Part of a small language model's weights.
Size: 10 layers, width 160, MLP 640 tanh GELU, vocabulary 4096, 3.79M parameters.
Architecture: LayerNorm before each block, learned positions, tied embeddings.
Training: a variant of Muon for these matrices, 116M tokens.
MLP neurons of a small language model. Each row is named by its layer, matrix (up: input weights) and neuron, and shows model dimensions 0-159. Each number is 128 + 32 x the weight over its row's rms, rounded and kept within 0 to 255. Numbers have three digits each.
Before each neuron's rows, "fires on" lists the tokens most often at its 100 highest values on Wikipedia text that the model never trained on.

fires on: "a", "e", "w", "es", "c", "r"
L4.up561:117114184112141097176085146084119095126155213158124124100141122101185130092127149135135100169132136116060154103172140103125174067149156177166145124144128160130116111104116134079166126127133112092146118150087083095150157140130117129175127113113113133165102081082170163135092178177109137184143169147105163082131080115120057114135114111121156118154094173151064139155150107120055138152155165100187071104146184159088128132089152104108169147092142153128135142039127135088054088121107186

fires on: "ag", "ir", "arm", "av", "or", "ast"
L4.up582:140155151101135151111105133111082097130102082098190092120121180137059100092106142120139110091196134105172094132102186105055129075176151148155102135114176140138156106196049134155194060102135077152126123108163151110169109130079161078158147197089121170133126131121137085177125143130121217124131102122156109139103158147114089145144119094075150153103140156115100123138137131113124150083124118109149141125118123136161112149128107185091124085143093142134205164190116071175134157098102162

fires on: " Em", "M", "E", "im", "om", "C"
L4.up409:161119140149135128123074121086150176066116140192093172080125100099100155153170140135056105118155113149127113171135143135192131109164134155116170139119137205084139188142140107130154128139104094138169175158134122161152144111155137153107123159144126107062160103178128067173090157045108105096144169136124089078092108094158111193109107153041208143112152143131093119088094093133145196142087103112116160056116159104132094138114132174072159146118123143118131113126156108130134122120068121

fires on: "en", "ne", "n", "an"
L4.up214:121153135125091192196155106129117139058101160193113143075123129145098126122146207097058129127127092114116104090164141128159112120148153100132126143178143134154100129089144071091110147175124102192153110161215156188140143128145172149139137066134167144143137104111125138083112141091190114091098131164149114098164132176127103075118033122066104155129089171147145124166136100156159115136140118104129122119088120219066142146082095121112135144087185089103103131101116113176132120135128139

fires on: "th", "rit", " Song", "re"
L2.up13:110148101115158120136191148058122186126114132121115128084158142102083144154129115126143117129195137140117097118097154100106086135143079203168112075111148123134208141123119143110105119145154173187146121064142100131143164112111108152110163141113153119123157136127129168101137165161129097125140127101096102207095162126184167096163210217155127124157141116143104088097103139056107035072069111168113129143169146071161139131140131124089140062106108123144178071157112139123125148095134109

fires on: " Car", " Mad", " wind", " Black", " Ol", " Jo"
L2.up460:121136135089127166163124141095134154093102150115135147105097107144091076102120197129128179104142113179157137096027169100113122205138139128106204120120153119138144165122130158097152155107149058148121107139107134103164099141089115109144185145095127167090185124186081062159112167099135062153096126133120095123125122142135165193158145135038164175155186125118085118093147145081164109118094076138133137096102163057119144081100123142108202119142108111140109127135119146111132181122081135

fires on: "I", "'", "_{", "{", "et"
L3.up278:140104134083146168102096110144142118088108142158112123124146115179140172075151154151086094141117135142132114163142121076129143184113128065109146133140149111106140163115054098110079162080123158101125161184096068158112118065141117137117141143139156140123104079094093115155202175205147162095190142151097137151092164152122072132146154143150161089130130097150068162147113131140080068098146121167129177080177099163144147177149107051126047124107151150129098101083128169184169131091143152

fires on: "l", "st", "t", "r", "cept", "or"
L4.up116:115146088105143136180121182128113164099122098164126084096073141115140083154085191100149154103149145190141094072177152084239065117107197096140103104111106136089114110128100062170118156090126132115114145106159134111110144162153125142085119116117154155097135150149193098133135148101128136170144135132114195123162095123140173080086116122111117150132110088110182096099090088144148146152119171142160045159104183162151141123120121112172146174092110147118193103121100136144172165066088142

fires on: " during", " first", " career", "it"
L4.up136:074112090093134074103140157099145137125115163165127085136173140131084136102076151133194106121138118113150130111140078132183113139156135112140147093098159104115079187136105092100138127105106167113190101116215065155125144103151134153085153155134145146120128116077104130128116135104129080203130123098084157174135139098165133144116125171090220158157130162175105188197084101108152120143106092179119139155144105166202087144080131055141132059158060131106098113121132160109130111133126103

fires on: "in", "r", "ul", "ut", "ell", "id"
L4.up525:178184119150162144144141188086112095128127142137085168084149171078198081141139174124146060089129129165171142140130161129183110066097177149123128190069108125107112119121210138130085131153125100150093123108152132074066147140123100068131109162133064145134148148128135118060125175170105090107112123116131071129052134167104112162120058126126133095129120179150138158175152085112135137133085165106148122077107165118082181103131128133148118121134102182150148158184109131117122169119105166

fires on: "el", "er", "W", "-", ")"
L2.up411:136142130132125146061123142189088142114062137153119093135130069151126108147136175124095038143187114134154075105083117161084133162100162186148125123147081085133111148082124178102143120121086114142115153149113117198130175095112128109087150133168174105080099122117170117140100138133083119110128079101180125146157151147164159161113141116088094148129128164197064151159167157073122164119105106119140115105127097112172152073205144120133137126111102086161103141180124060130217114157177115

fires on: "b", "if", "c", "id", "oph", "f"
L4.up500:155090148115143133152135122197141163098133141210121074103126111138049110107135197076117116093099148188134126133134171150164180139077138102156161113084129218107064153106078124110124166148128106069125109103110109144062110100140185141136140141146100088155083171107150157153068128127143160184109126108143124099098097092124155106163124166115181205122181140161134097142095122089162147142164097068134111126139142153108097145131146144113113144135132192097066119122136119072102186088114110

fires on: "″", " |", "ide", "/", " N"
L4.up244:114105128125154114162112180124093149145103154197132168161182115152141130099190079142098136041163152081147144057142143140118119125148154139155180124090153127125151129101113155191066119080135113111108038097125143164185120143093173120156150107150092132125092096084155139124140113144116122097121127086131121119184132123088072089066096170175155180094124142152088079143136130106165127144086137160091148099122143192102099147113158113112145147147117123102116068194058140191095157144125183

fires on: " m", "m", "ivers", " M"
L3.up481:103134089107155178050163133173163153152158119125155162121163176133112166148111129159134113120151136152117134145135120137166167211159103121098070167117155200106163164116143160148176131102075079140150109127137108132144152139145112129078143135113118101087125120112087120126187158094172118156122112150116128079170059146066101094100148096160203117103154163081095146093075167149117116134093149182106106156103073163115086125184135118115060114152099184099075131124059129099126145079110068

fires on: "x", "ion", "ight", "et", "gl", "ux"
L4.up498:182161099086111156182127103102121118162099113111158148159130128102131115113087131142119075155173091141108111154113129186155158164163116091153141091155090075076060164135118047109163102101143137153114157095166129096119092113137142116155120034160124121204144162115072119153117115092123196150138148118112203091149100163153148110079071120125179147136098089134140167119214124132137087137158160088114125115095087114083135130114202168115150138133109156153209106154104146120138087129094105

fires on: " of", ",", "-", " Histor", "wn"
L3.up153:073188143134081134092059131192172088107092122164123144117178114129077152137098184118106077139139162196137116114130150137116114112112088100108151164154129172110094124144115145141135137092188192131136100139083175124082136129083126128106164134131160085169098138108121104168147116104151150088118149110101117103090083126064100126135108181153153116068100150123095138147117165134131075107089158183176100143209147177154167168115135107167057107092131074183103203134167140123160099101132105

fires on: " s", " cont", " curr", "on", " surr"
L3.up12:096197158128156147149136123106135168169057133169204147120042105060131131137152112173150111147105103091161167088150082122146125076102154109159148176172130078087146113134136126096113056132114123086124091099108153151111098109127089109171115103071158130129146172104112152162163166092176197098148150135120134159092158148125124121115115180096193138151171187047111097144171111183161186140177104102098140109180098091137124166135129125136116115164114119100130100089142101121108128080120094

fires on: " rem", "aint", "p", "ast", "adem", "em"
L2.up186:141159144159165089141044149116126146091144095084146113165139114083084180136110206155079163126179155167123171158070179114014114171105158124136140118164122144113131153089117095128160128169179154192085162128127107069109130099075182100079176145108119100121153122125137133103168208145135083112154076135113115121104097140132144113137149143157157121163109109124153132127120106132146152079055112118074091132119139143131118146120125119106141128134093154057145113113084091191153186143167128

fires on: "ult", "ch", " opp", "it"
L4.up302:088077125109153157138138148104133130075151090128136140121137102064145151114119134112062068127062113118138120072134108088159121088128192102144116172133116115114128122153177129125107131111123129156170116160123156121106163100193170092137067149094125170137088063187177103173165124121092106059107147135126149125166118158127145186112170117082143110119203173092141146140136154108163163093203081142140105131083144118145163127101181158103114095147071167124164131089194126179112174100106058

fires on: "ro", "one", " appro", "ent", " bre"
L4.up580:113143112085059145133136146149099082136104117094113132107116074124140150127103166084150109106139112162086164154143172132142106114090150083136117076189097160125166141111107138168089093121193115203138100113143149183122106164133113132161134179160120133089143120099112093179116105121122145163160126103117183169131153164146100103095094068182172150133093119150120131028090175137169110133120081209140193125086147134129163162156134103061099128141140123029166153141129135072148157171109130

fires on: "b", "ib", " =", "ob", " gen", "|---|---|"
L3.up471:134135148153137119170125094182140122083130081124179130105124147181089116110157134090104106100130123097082106121186165137157109147119144153102169079127147126119114102107159093161070130194114173091106128142103131052122107080104109150101135103164081114104073145199137167143180138104122166023091095114136116147143131125064099120122183141089089100090199186138120167143208131122166175134194114127161132143119187133139162070099124157131126105132121159198079131113098131136110135156138137

fires on: ")", "ors", "ur", "ug"
L4.up119:067142059153113133130154160132125148143153162141147080128143120155119134140163163163132075161146120116121147131177117103047160117104135176145131098126113196113140111081100155121171124084136125084167160133132096115136122118093199128117076123189074146101122149158140141096100074099159170096163122151106147124102122175163176115105150083101234061093131177092157127155095107114117133175124097090142113176149074103136152089060125091147176100133113096188146192115161138102128090158119167

fires on: "born", "=", " known", " other", " important"
L2.up368:147161114096108134109118159187130089086111112136150166134101087140132076129121129143117058120076164150122070146160090107118096104113232164199176155109186113114102160123170117092133153192145140192121104151138113180158132130091138193079132150145123178100118117100141129163138191099134106080091142105157103086133111182094117112102138125112127147191081186120111110117125124169161115118077087185083111103141136138124136049108169118112133159123134120113131097044136117137143131186161086

fires on: "b", " of", "ib", "ud", "ub"
L4.up252:123132150160096123121090064125111101141108212170092162198134108190179132105087136162093076068138145086132187202131122187136136102105134134156147149133099157120121121103151085118141101141127122109057158150118084085132138048059156142125152099125130112158183142072183127102149154171132151113101118134113097103096156110083082120154132115113077089133103125125118101160118160162136092202115143087163138092156142121074155162099108135183078095106139140167073156177139123133119153114160176

fires on: "ar", "ur", "g", "ow", "oss", "or"
L2.up477:108129128117105139119099126190111106090093107134103099147143131215080104124150159155137161117147151163107136172134119080137155107123110135126097102099133193104120096139088127120105025082116095089085136190104177102137091100195113095120131147182133057150203145155146095130151055159153104085155102093109131112108071140129090150143188148149133134120126116219115143080133148122134112155134081202172184142154160151148111123125101106149101147129073160123202121144144160109096137123109149

fires on: " Website", "ir", " met", "at", "us", "ut"
L2.up299:215184108120132111149157128125112109136121142160107122154109137134107155117100166128177079156170141177120149196213134163082120124112146106105139146126130130101129116137119184126127131135128101103104121057114015140104145100128085145084110128079099168125098103079154101124101097096074096120172096044187060079105144070103196131108170137115130126094145171134108108116140193126126152208115141160162158095147139109135140122131144152094165140099131137156140142118082127133159175190113133

fires on: "0", " rel", "ateg", "te", " col", " UTC"
L3.up351:147131096157122188139106122136126105058070100077136120095116078094137120141147205136143119180089107150064092118156124144182051106116136111148183120170181121167092147164125143216095147135164127093177101105138134127133154135167079167123096103146141106103185152153125158160135132181111094108139165139122144143174139128117095129131105079168084101166145139130129053090072107179153139153153147142145104110081155127145097133104086169148152079152101075160149121065084159110094146071093108

fires on: " ", ",", "on", "n", "am"
L4.up369:129198069125096192144104122107119175137104111091099118103217150132114097167126157204181130160112143147153066082169145173133165105103135119097117143182154099125139098120106172123159172128131110149155097183146138094056068147141163129105092136116122182081133144123168093173161152126151137113174126089152154088069134145156132118133056125100179088182149139144100115147161116145126099149091044103164123138133168113122149089084136106100083081112157149131119116129088104165070148086146131

fires on: " im", " of", "ter", "ym", "um", " out"
L2.up224:133117128153097130174161126134130096103106114179125154138100161125170111125175055056137108079077081190171070165137160115155126057143118147163156131116153121108120152103152169104187135134098102123188149096126123188120212113190105120074136129102121154102185095113121121141145152138097111169065173115119174158141133174086149158133105146050109083145174133060137134158070106156184142145103135098136113106103101132098097159104149146097120090117106167115094130128102066184152113136093128

fires on: " br", " mount", " design", " track", " work", " book"
L3.up266:134152124110163124131154160137116176144067156073152090123186184125131109150078179091147120102115083114102120130135157138097136176110095094145122147168122092089154129133175111081083089143079168115114151035149184119115148136188122116096172117158155120118133169108142072130147168142174156035133096095102115110083101102120130140138174133173177114154023180056111110120120195092127123170170118111120132146168079141142160136120106149118152111174145131089152151127143086157084119164114117

fires on: " p", "p", "sp", ";", " at"
L3.up451:140080169112146101132153136056101156127066133154156157159168148151153103136136107102144076150186121148165132158118056133115114120086174156145163143100135140123122067135127155135121139126167154084123152065116087138070118106135213045171123121143127167087122120171136137117168099091097095144118101157155176109196148138139107167098081126051120081195112145103140058095131095121114141089143168133145122130136116175112137121176123104109102112152119097140178141133169076223089141162107131

fires on: " the", "'", " its", " a", " an", " camp"
L2.up97:155135199135098149141169118065084160124123203103090129128087141097118153128136173135126059131199090160121125147234146131143166167142129096091115141165115146094077174113105114113085119135065102062070145135169116158143136132196120137163119095147178129166085071142165143120123142112114152099142154141151091148139122169129135097115119134037124156166111120067118134089136082107198106160113129117125125135089100139149125174074117064093098166112184142152108138169135126131094131131159119

fires on: " k", "K", "k", "se", "w", " season"
L3.up234:182175112185127136098143105109159064082110140142168112117175164060138134162141128151169134110134147129122111078124139131087113178103136087148174126153142151106181115083164196063102124175146115152159109107181068091088095138155131137099102129100124129161105134104103117118167086137168156121090134087062131129148110108114099116132145121185024099138078189124080111073115139153148175187124115060144125140092119089119132191148106144107144159106132099198167111133190103151105143138139128

fires on: "v", "x", " Carolina", "ville", " Jr", "oston"
L3.up162:147167149068154158111102159173148099124168161134051113135150142155084163108158120167110119187132137164131114143094173104138129167115122159145136121107209130114089098030121038066156135170118209165092081126120181104125148158086098134117118111094110175157128097116131162121102221131139146137124148116096090050156082156123133149118112137071141111115095098144204150084133160099139117127163156133130105083141145118104084145159123095097124090154120126151131145091133131159081101176138109

fires on: " rel", " Q", " /", "ʼ", " vol", " Ol"
L3.up506:147161123169109133127082150076177158073054116107121103065102140192092161175098146097127156148088138117113129088112096181109158206127183110171169122191164108134157098134130133161126119126169114117065109119144158108111154194101131176087116098119172121114188084146069150113140129098166114179127072082129143116093102101106161176060164133184149106109134101199138101114117103179120157140139106109150158096138123167114117131098116162180175122130120064102117133127156119072157122113095117

fires on: " United", "por", " V", "erv", "ax", "board"
L3.up216:131152141086119098114153125152174065141111101152114187155156130142145168120059171140090135166157127117182106148139127152172130076151152123117060117151157118110175061088122181131127102155141140076114076118120110125095153105101137149142142124143122045147122117105114131171097129173112216100101099084105186155181090118169133135127107125153102105090109107079085161098152118138112176165129117104131082091075165089176145125131128186147182130075038160168103149165153143140106151104147069

fires on: "an", "ani", "em", "ach", "ano"
L2.up110:191208099169129128143145108083137114139146109104146158118063102164118059128117111088159149079183120127042112116106113206137141141104115102154119165182143152113125130161183083133107068144167116191136104082165128102208125102162139120180105064143113103097118143102153138100066144106188151111154096167156140162175129178084138061129127141097102091114111165136143160149110130124101077084165135162092140156093109184114149166099128193112100101101110137163104162119122105112116121119125111

fires on: " W", " requ", "anc", "ew", "amil", "iv"
L3.up114:168160075101149065092115144139068186105082163114060110090127112115160115217162113113150153153157130123126133124128183090103133124075102076156042153114118109167098120175131110167091077136141109148195139086119124111150119118158143180147046143153097140123085056112160139145127169146107111153133119168101111117139109085098133108160209128115178085147082084184141125091154149115189130114184155135137130120084154130148113144147107117107173118148176117111087084152161134158127144147137095

fires on: " pe", "am", "min", " Se", "inem", " col"
L2.up462:089100109134153133157161141109144176060144154137115119083142146130109182168132124148106171168122154075093070139179099145136153082140050114078138110131175115150137118124138126102153128139139098160112114100093162108020165157084174166137164138107101133112118129146166153122144123091128157163118057123122173132135095123082143133110098096088131164133181115153186134129171119178145145070098081078136120178096139108101139090155154126135166147064169153184127100091205107100168137163087060

fires on: ":", ";", ".", " |", " fac", " p"
L3.up574:152119120094150156154151141083120103106128082070170085151107115013074160103171120116127120092161123166177133166139106128164101186186142103129150132165132110126081139131152124125149047112139104118111112127120124097099131135096139091141143146192109090181143124174120157121089140137125177099150181101176105115122109099097135138173134106207160167083096109132121146126149148105099165144190135109156192078124154175082117078132100130160108120155120178172137190115142098045101101176097108

fires on: "b", "igh", ":", "ham", "ev", " Bar"
L4.up179:072128147096073100151115073072159096135133099169126133187151127142124106148095093125161146172152151100123153193107169220084147099169175195138146143144118103104079095106108124098111124131120119085082059112208139141110126116143155136123072180109119070119167168108067089163079150133138123088160170135140176112115164164139094146168111087157168173114113149104132132103107129139132167173167092123089109175047152175113138173077102143119129122141120140119067122142147101142100132095120157

fires on: "l", " El", " Val", " Al", " Ol", "ul"
L2.up54:185174091123130120112144145106114116131106090161156108088104114139094144127166176096105110177112133117082084128132089074131143130133103159176129140120143083166184141160107143158133119143114087096139142127154162073079115124215122074047186121162166182136109128137072127131077095182132089173160106201127088175102141145109094115144138113124134081139118099119147189088099110150163150089059086147178101111180177074132153134215165113138174121110119131134144089137132099083132123143169119

fires on: "en", "n", "J", "ay"
L4.up175:117169167176142106105133192114132104145105079178144134065117140174118082214138141078141131129184133089107109119088154135171120114142087208103107132132052137152111099126121123129115108098081120178127179104185125167151147142119096119102122138150135149108037122108128106124112122093139212162134134117144153139143120156088149141159140160073190166133115101213129164072128143072141122118054109165117102139150146151119161058140114112142095095139083112164143056115135115092137116173127136

fires on: " a", "ail", "oul", "he", "ong", "ol"
L2.up272:132116111069120109162133117067138087154078099136186137097149053128108131169104106154178170166084054145159049134093148148163098116107123131144167128182119180164185116144108160154077119135208153127158136126117121052138106167091086155097127148134131134134093156154116139165124113143113071057104133177088117126123158097123127088119157135187139094147173121216123130137156179131098084101154131067118121101132127132140123102147149147110111158099102147115185121101141093172063175160117117

fires on: "im", "0", " as", "it", "ed", "ust"
L3.up547:108136119130140134116095067095076153056117121122139174158142087134158089123190151078120171150085139128167072173122135104164142220105113120194169081090180165165128067141120170114147109084176151094113120155154205144088091140128125145096144084096131137120139106094147106096119154175163120126126115162106121122130171136060170148064124159126113135130116140153131061143113122131167184181181139082093091113122146165137154107116176103078124116106163087134119133144111123075097137108175190

fires on: "ate", "/", " /", "ic", " pro"
L4.up292:180128127129140152108061127166145157175111156111157128236128121116120092114161139117154134138130075149094077148169107163113115167127151151087177141082117111138069146181112133098145144167120171126093099105146141159139090119107156134153128127104141118166132069134070209089132135083151170080177117125173093156097076168120176135121093104086168075142110120174123156119116132138090115152117101077127138139190066147072195130194052118155123160117119116141155108093071154087140101136126113